Weights of a small transformer language model.
Size: 8 layers, width 768, 12 heads of 64, MLP 2048 SwiGLU, vocabulary 16384, 69.2M parameters.
Architecture: RMSNorm before each block, rotary positions, no biases in attention or MLP, attention and MLP in parallel.
Training: a variant of Adam for these matrices, 554M tokens, 8448 steps.
MLP neurons of a small language model. Each row is named by its layer, matrix (gate and up: input weights) and neuron, and shows model dimensions 512-607. Each number is 500 + 50 x the weight over its row's rms, rounded and kept within 0 to 999. Numbers have three digits each. A neuron's up and down rows have the sign that makes its largest values positive.
A block is one neuron, or neurons of one layer that tend to fire together. After each block is what it responds to, as a language model described it from the Wikipedia text at the highest values.

L4.gate41:468583468466473495553485492481466556576445401528555507483558540476398548534460477503496517454509493454513504463495535469404483602544567460401425505440399512537585524465452489611512432513527479469521516535496461439463472571503428385450461583526429505433444397511428449472488509539502493450
L4.up41:442523421534621518543442535454614471454459506427393513512553556472642506478567506525503560497466475522510570494578504546490507519544424586470509549512458502500479581478500413548564422494450466472525465576448500546548426532478474404473485517649494445445440479435508408465496408453513547445
L4.gate117:551453506514444450594446620478467525608532461566487540480536444493501458455562503481450429631509408424516563536461539513558426519520482518523537521519508544529485510442504444564504484471517445544496475450496524473453442504426477522499547545506566471471425527575515515563330409490488520451
L4.up117:514489551481454509457540460439514517555471530490523443512463544566452496568408451456489541395561529529483597527582496402497445501574541547498541594538507536521432511541498457450492526547486395505521566548546450442539493538529467490525487592378488512509512492530416480578482560593507591500
L4.gate1146:677574511635532547498436540469446589508468481484431481516495503447485429512443499532485502473554481499437525514423434488414661551502517449416476507461435474423532503500543424510511492522513484450559487552430574491497414447440454446460536512486503461521488439496474537447571395535416482488
L4.up1146:559489494383451410493464432517383517551534510492468514560474514558466437527537375540464463540471505443391457523499486467359421514530534416449603393405450436594506420483542466486505468496444496477449553509470575493599485484522469463557448535511541512531544484454475488509464447549479577474
L4.gate1537:512567408478488538553531550435481543522460503589460604482530514498496604545488428504423465462511532484467422488481478497430485503529593552488527537478407605509469423560509567460444459515471511524533448508539433518501568427503553482435397528552537474427434497557484532459441507435520531430
L4.up1537:522580575486589499559506400489488515512484463589475594548444462479508515434561497515385542496540497376464570450529522439504490533546473587484542512525467481500448482534504505538449427428568492495469519418488558461497359453512444505493520467539481488538479489519472512522531343512424518556
Mid-phrase connectors. Function tokens inside multiword names, measurements and table rows: mostly "of" (University of, period of, 3 in of rain), also "since" after has, and / or | separators.

L5.gate1311:555531464452391490524501473487485519496560576512528371491506456488441504541483463559540454550552576590503472596484578493479473458499531597527447547497446476555478471532536423535499398519544534467540518514407430547532534524495548428426469539542566530588514447472496454464527517567459525531
L5.up1311:524550504518483469538405487458510474494479485505526447477440527432497539396526486604594513547552496490582561483509474493505458449437475515526515474434457510442487484462464454552417495437470387488520533561506489535426495503524499509409439516521606558545475398478507409557543419427434562520
Light, plus word fragments. Mostly the word light, as illumination or weight (exposing it to light, heavy and light trucks), plus scattered nouns after the and mid-word fragments of names.

L2.gate92:502474568526474489546465423490407433529526429503602449535481481528388445486453474503603589505529536564512587503427565457593559480511529480543464509577510562508533580529561548456464560444522472466396553486569502505403524505512434530525503496514415483495507504483523495592517422545491508496
L2.up92:525474412514516416551506509548538498544533528521508437579479437470451486543459555461555475532508571547461479608544502501441523461492476422499483563483559483518418461550559541511588591513534515468479520446503640497402600562521560471473463484592448563523384475457425575504539518616507469507
L2.gate163:568486543517470567539516415532434504587505534503562538554479461488531561441508476442423494470501596466395474480514485550547507507509476469500579459435440474563464555470440468406373478589478471490488457593482513473488511431480553457527477541460428539545484489539533536506512577543469554422
L2.up163:527457598498517549509452521527437481536577482406440508502408502544573556570434553501588637507513567556531470540501540515546454590472504507443556479492532561567476466581481521515524569511570559542483550573501552509435520569509532478486447453536484538516482493465524446581541519547531537480
L2.gate247:571450427460520527507537462467548459458499501508517480517547508515516564512488494417457521436550577472556473485524496518579530604485472479526439529587544566607388514532519488469444440459460450446447536526440465542511446490432481502515496558542463523443577494488472511546612364511499512520
L2.up247:505451499373558444524411557516562499528478458563469459489483560461487577512556450450475478515437480480489497475514502502560485517489454528499572505571533570545434469457507546474464537492445493471477477565464446478486453512513509471505549490518518498491447518436403551606604557473569441570
L2.gate342:414588546547473557535500451419493495526559425549538469581522544533453530592506490433506404429509459563494630500471460449557586405548507491445456519455484444497531513475450469438477452597452365506525522517583555511501445452554458486532451488472453507556497481600531436492545631494469452501
L2.up342:444450457510492482515540535508416545462456524554468559489512536488435515622479481497518515530522451473582532507531606441515543484551565482448544547446559553535530547543427558438469511506500491552540650490564430542662445400538435496506543461437418522516503386498512426529518588503466474458
L2.gate391:582378484437493450527453476477517462488590530469444363576543576525545445504480502476510503410456485445447503539459490448439510550510556592562492448585513517456458494445581564485456528435511513447478500562490411527537381436491444609502501462495549482481546556483452483482628494532493500486
L2.up391:493565619451500534560475474555592538495554479469441507520486495413579604495562496497493541390547468493586586522485385602540416464490398505531449541534499500494418442535566528489476498435498499496477507551534504498480521571476517516465521463498496534453456427469488593424509536466462487596
L2.gate807:571597464491492505440569505526551520609570471568424523536509391514469419591440612472485579498485538303450494505539547532539530525517551561602438531476467464498492403583517550466507442466607411371549469448448542402490483474479534474458487455450554498446390485451487565536454488465556506494
L2.up807:493506473445471405477529507456552535473532430420450491534472520490508453485472557458538507388456491404549497474548545395547539558466486473520509493522493524483465407556548511503458439476531444411426598553400533414464350522509550629491454570543513484525472508428529528404480430536505511479
L2.gate819:473491407461571474504390553441605597502523497518522467441619451458513546470427614511575556484585557434494510456416511610482418573515494464521493592456455547458565580545524556547561577432513479455487493547493449496471494541478582533432501532518520584494512480591467475533467530528472465462
L2.up819:429552429600464499553510526401508517504491517525419503530538467453472469552451486509581547524464368460577498478438568512485471576494521540469508502589453556444520471527538489476596584440506479472569503518531504473587406537504415513470642461462579503532508512577559485421475556448501470494
L2.gate825:518470497503456456521519547491595472503481431538452484550575525564460446482443566488549535619502462500503504414525510530511550530490409530554460437509603520518522461582456546521452539531429413441413525513539539478457507541506437477485501519465454438459500477593589407501564511405513480505
L2.up825:499586519482563521519542412502486429512518495518525518554474449466477381608496496504488445507518458498552553550529538599530489496566486480497543476458514500575484496562573519543437517380482519433444422534480602514534537477519488531489518450423507570468410359502439488429513523436528508530
L2.gate1349:518520482540426438470528527526629454492530548428564534546491554508484544463503486539560562504610390509492485389516477483499482441428500526489393600464591480505548527570552593520444504434567488483499527522437496562536533552483519598512441540485441514463489449499503519492498521406415511344
L2.up1349:542542470470374565618575494515456496452413502569510451543450471567476463549511568492549476454487506589536507423520434548449485534458544524504418523514501573479497491498439600528670477505539480449495582451522610502463516566524436444515531491467513557447495517500472562504504490503408537434
L2.gate1428:490563456475425588487494441555578464553527507513537519486466520522470556498529508523465447505542433480581453533458415572532404495448424440522631572433451542501468380511485521433478485462602543592395446439452507532515545501465543545468506472576493527520544407430411546441484523438492564390
L2.up1428:491453436489573406425541603531440545528479470469559470552522549502476499529570483428460471472493488558453457530533407582502450560439521488553508444506494490568495453404535462467487457502467482500475532569532516475550541384546582580459429491541399592538485531517442522504488511533485573540
L2.gate1484:411423580587495444551504596420594413548521555472415511582422468490531473516607442437425424488447480534562497518467443499512523543636489484421404532506549519554476537556530542572437420564467529397492491512505545597481488483515440470531466507456524525532494615590559557500609550474502474501
L2.up1484:581505553505605535556555461513649491523564453453466492534530475517526515502497526488478515567482512569554500499550543508470526519497523513492531391512469491456465498518521428543509476415440496418514497505422483542419485543489488455518451480564508573523400500415590426543533497542404379526
L2.gate1543:549560465499547540571501550423506531536571490566448541580587473482499498542468511491504504391494524541474484530490489518486525497376544496490534588467560539566506408464414586576569545549551486582492515504503466510560483511469476496512442518526534444431504444448459506549478515464508470556
L2.up1543:471485565567530591496481575412504427521482469525444506587533419443507537525478537561449400489486589577506560450499486493513566491481506516450461499485569534560538470424536558511482495421441476582437499534534516571532449586476584474517526457516553429474548511560501450477564561525415408525
L2.gate1563:503500471560467475533502455543407542472569495531486438480492543474558540525458461471567555509506507545463567502636584453546472516483571463539535487467575555595534495594503381530475381519564381494446553497477431529527456527518431550496555490426482494483464455554495404563479560491533478469
L2.up1563:574506471483555540544435515583516550507480460427514528557560432559519558509585555497544510518431539476433517462565569509440508465452576497592451526512509479473527518549449455490468492389511574548452575457389487574536468552518473482496475446449561537609509495460406535438482631525519502487
L2.gate1675:454521411523526561508469561496473546505592468515603425539437576576525516497440519451508519492490440486445496512502437557579458532646562496425543489515408531402498400564543468515427512478559429426460525502495515535483530573492475559459491445617441543458468419476478495492467504434419577466
L2.up1675:522497464577556526496494523469536580609486516513645410539473503532618434599431439506478458512423527494409510542491537614587509497549485587538577488420507473455470429494540452464441513412456499567470558509596492605510505607516480508515524482485495488544514509495532435526442669443498488511
L2.gate1676:444598372467364602550547429536510489545474442538553404552438467468443559488579473516482511475484407518489461518442415546466489514471520500489467551560425503468458463570556477549558527531555527509519496456512523533593421483469451481475508484499515341549518486468480583480471470456542501461
L2.up1676:512527556462580523556544500442593505520452442505522495468468507434498593550508489551611467605465453563588485575530484504500448517482385548495573456495500488411549461602544503489484458459450461473455508524503413540498566499482564501540525517399506438490546523437514383409465545491513502534
L2.gate1691:505495414540531471519533579520500512519496587580468463581465505477558558475434531487538560532565419461435522490561453570467529512534508477437495393532594565436541466523516525470448489448548523486485575419432454468634554541476499488432527559486484440500467475501485425542476545525495469580
L2.up1691:371444443535533389514440611519485503493582486430420458583464498534523622521522546459480560587478415555489541505401520545468530507518509536448509566442551588476451476521441463549537472410506558573537586505478414503563427561535415519562435449408575497483520534465491472498471485493498479513
Word "light". The word light in any sense, such as light bulb, light truck, light essays, plus scattered nouns like number, hand, and H in formulas.

L5.gate596:564406563537537490444412535538372574523533505522473509436521496462422500577553518537477500503529530529532583521389475534472522517533525496521419504525505409517553550463500436591501452478448422502569498588473446545540403568482448516396519575497530481451545427536479493500511400446536554429
L5.up596:573512532469534495542525449576468506517530462505473502399651538543454570489398411489480567395528461416434435477500547506475525526500503489458537473465353508528536474502436483541555512515500644556494484448569507503547512456461530496538501478519519455534586560409501450508492534458473501511
Table cells and word-internal fragments. Pipe or semicolon separators and small numbers inside sports and statistics tables (career totals, curling scores), plus mid-word pieces of rare or foreign words, such as tum-or, n-erve, Heidel-berg.

L2.gate3:529476534526495447604561529438553492493528500492502424433507468477530473580565557482460496520511423603518538593465478591510507603527605586410439478518459558567483419530483392451538520545556516507474535459537598539501517464485499480536478498502532544563451542577403543512484530551508551492
L2.up3:580510535450459532439464549372507476576478431510515495580500513549503557504500461470422516496507533600511492437513491510428574538446516458419482460535346536522563524416467498575530528507506491442569538432451440451552427474516477434470599484587522450463431478496425515607540486550511500547
L2.gate57:601443372530536398504436553466494527455497464397465439405493524529494504531508458472454480470539586597454587536516583509500561469549519490446497576546492491522541568419575425571519449506504519515490460525481522533433518407520536516478404547543506461396485545490430444547548496495539473486
L2.up57:546536432503486421543486462472518580491499466415565478480467405472454565481569453463429438382554533543519665486610511607580503464494536538463542593392548465516510454466566589553454385477524483448442491549442476527549489422470502447487553584375545490495621470517515544529514484561523450467
L2.gate84:444512464555541517483459550504398477459548542502519521555611562506483584417433507448500553500551467519507507442560481525562439531537570593456470544568437419449506557472493422485522460440447503502513463579472402429487446499477471447429484512444462510487511398564544503504466416450517592405
L2.up84:456531569487442505488503497531514466465473534546452422487525496467485514536473437500480429494602436533589515425434428501524468531501558453410487477522507456616431491499480485463479486493560473467517453496524502573476553509481526506592525524514573566464521518531504391502542556437448508547
L2.gate500:559482485464416516480467532544547530494441556500507470485474487477449373510460555500505473488472490505488478473532482505531508555575576395551519540559464539377508521390560490561550419560401567447559491582585619452516346427539550517435593531431541420547498547525445471469510526580568486469
L2.up500:518474502502331495519525597471512489505470507479545501512513459480546514537513454494508531478477551528435490527491524536567562391393581522531473492563533498493496447389548535458576486472543457450560416475471519474540496472511449538443426471534470536512565452501466482506523469548597531512
L2.gate510:500530477511525396505539553541539398542522479410516514535507492531505508553434505441494526503429492435536552510402513617549550461572499491466448603498475510444509512572490505496525438524495508410470442541592559537526547496533461431479588465446487578492448468484535562529452391481530469525
L2.up510:538526545471476552515445470448509511493490483482435467588458509574515454447466448466495558431442580448548501486490430446490404551528558522490477363501469500497493357515538503532454487449532605552499393463554557541546493486442535594485540451440586546430456453499461523522487474492499569588
L2.gate823:448439488558495458473456460499462457565564452458595512506534486492537542477434499481539487423598624526488587493484568482433495525526461511523457513487503402506560544364585490496449498443520447471493505555539448550506570519479485520510444500504417486495458492469463502549511478493487519514
L2.up823:473529521482488402340403541544487539456440453609553397516533435496517467578481508451540584633537502418452483577504478482592499447464433444524529434449512466502473523415428489496515499517556473453419451478466479535471483602483533479450507477469581489500536478428486458506523482458484397543
L2.gate845:556561497436493583525542652530406483478467439425557588548553493480521543613546553481573475492466590416494585435398510443464512555477580466505558572542485575516560400490532577554406484571558557411505490515536524533516435444490413497482449567501522548466477505460381543544455515439476493443
L2.up845:601490526462564551476540595499492496536499407469576594525606440516472470538435514473553565481538461430462461461422612455599438499516445454547508511486541526506533402577529447406467502536469477554465513505491529521556498518469478499452528550470495473548486560488559435460471560497482511491
L2.gate1024:609472423496567468505439491564496527422412514470483599546556521585549587494532456448519574468405569487537565472468533431525516474488453517414483493516485467536461532403559483475478479470526462352557452499532544498523398533490536516474553512477548460519446492503466527444477510518439499490
L2.up1024:485463561490479533407641455489547447528435485437575441499468518547609490464479553475581519511417564523474567538463525466484560427473461490472465490522540555381549563559570513575545465528479452522509539531418451472517428477528461427464418488419503374552553454476483515493486519533595566464
L2.gate1026:465460512503534520572542541599504510544520502485534470486499409524539557492495512412552615491567476480531494554527503480569490509540504380470512517488465589489552473435463504596485545505597612506462473442559525549516574501538525463506507495546444481461483467578535459480457463459505536552
L2.up1026:534583548448451474414531598424474433479509412435411544506473468525499503608431524434469463551495626480525400421498497509528539563480501571477410444533463563457395515501552512447560593559536519564454519454448451585464490570555482523497497515534587515500495528477596475501497461459465529475
L2.gate1134:517440504426492569525575512545493460516426546429566612479452554503429491496501489467480485518515588556463537493437454496408523515513474607547448534648533565485493448428480504510559462565409478451509446477497560498493478452561487449413519579527405543471450550578545497535507491493563496503
L2.up1134:464493512464538556479519561546523522532486543500570572530519540491548453479563457543549501560489636455521519449457541500470461483488576601507472434384445473482550564494499529461449494470566427604528519530483537467578626528455564538399507586560544534461595522449623563583537438520513474539
L2.gate1205:524527497472547423526491511472383503500533460540556513508516468565453507419514643464557522499485580576492494495438449479512474623486551535473461561516486538558488540430487521536509480470529488446453464542503514472476598515470556453536510598583539537464419542691407507486449477610515583471
L2.up1205:521575431475530499523466519500439448563521420529499558486539478526547508513555553474371540463423513456537480476436498549543426593593561457470510449538465444578466431453503499427425480466545500493461499456490499498534502525554586539543543485511541486515511476568517460434521511458506512491
L2.gate1379:573565442416568559481532432508535551499505522563473515571517486576541457495464531509492470529551517448449427512539609452494479499457514461435454472483501477531485515526506469467510428460482478467480482483540492448563427528505539530462506599381487471560438366533486410467516498404470418514
L2.up1379:538544517487517584450528524500510548479499504484566496476542356522496424546451515497490409445511584530509521446574478515461462447545496496469486529487546511558448476466425563414490530564509461471470482432408461424482525444479541501542504507456513503491507428506566524420471477506558493449
L2.gate1549:524595500410475496544504481490491401487472501489492519513502437490530400484618514541459480520452478456483520517469484420460472573501577453509416569523457487554506661451491497438486466543489483493484618493456497528512581608432493487450510489444546449509527457579482510486420597550526482522
L2.up1549:538533541560538529450437545460455474514479470537513514447444478517439469521470503469445424601490431427567442457547529466538494503528474534551498472524513524504501468446477505436492503469529551494442437457497579505512424438498387640569513519464472544472483599539499600463460591531450514466
L2.gate1782:509554537413543443437477510529415490437541441383546523489556561585524390536441509458478545461608597572498475467434451549429464570622531498393491456525467431557523435525464483446478488493534563433448449528502475467542582440493536531492462474461550538451559538482535464502524567431490483473
L2.up1782:402468567466549468546570466480482447470476465469541448508519525525537495444504534493533573579537543488555537589379540571555454458527523577431428537476327476496509452555416384478483502483471507489461503524547430504454524605459492501547488533507573477597524528542608485460519467441496562438
L2.gate1965:568447499469531510491476452514532495427539567477503552547504479491541592462480501521532452499592481444538471512550547553564494450453550474528442491528368505450433525461588547533493453496494458516525494498433457516462546486478514488486568532615543341534584459536487472551523439493534441449
L2.up1965:464585478549498429471430570547521556518523420455401519500500494579430447513409570517463524455456464451498490533403556537440538455479423577469461602465510488592537464439487490573596516530512547539507451541592563471458535382468640469468408513442575586506481549527515421416451443530498570499
L2.gate2008:473552581542492473483466476469449519484531476495408512462557583569410464463474462425591584539453320496512526511471471553438490569518468529461527471403551447456500540462547381492538492442488426451503496485528472498522459438529471496436571452514568478471504441506439457497545579502528536468
L2.up2008:472521473444531485537547494529538610445548494521476454453499469485534636516482487526426461450411569556515550474572361588572449451559522538452510557479591486527597465447515401549510516466475453433447606455565471565535523485509531442561538579409560520463445528466498453445436412589520517494
Stats table separators. Pipe or semicolon separators after numbers in football career statistics tables (apps, goals), plus mid-word pieces like kind-erg-arten, sk-ilful, lik-ewise.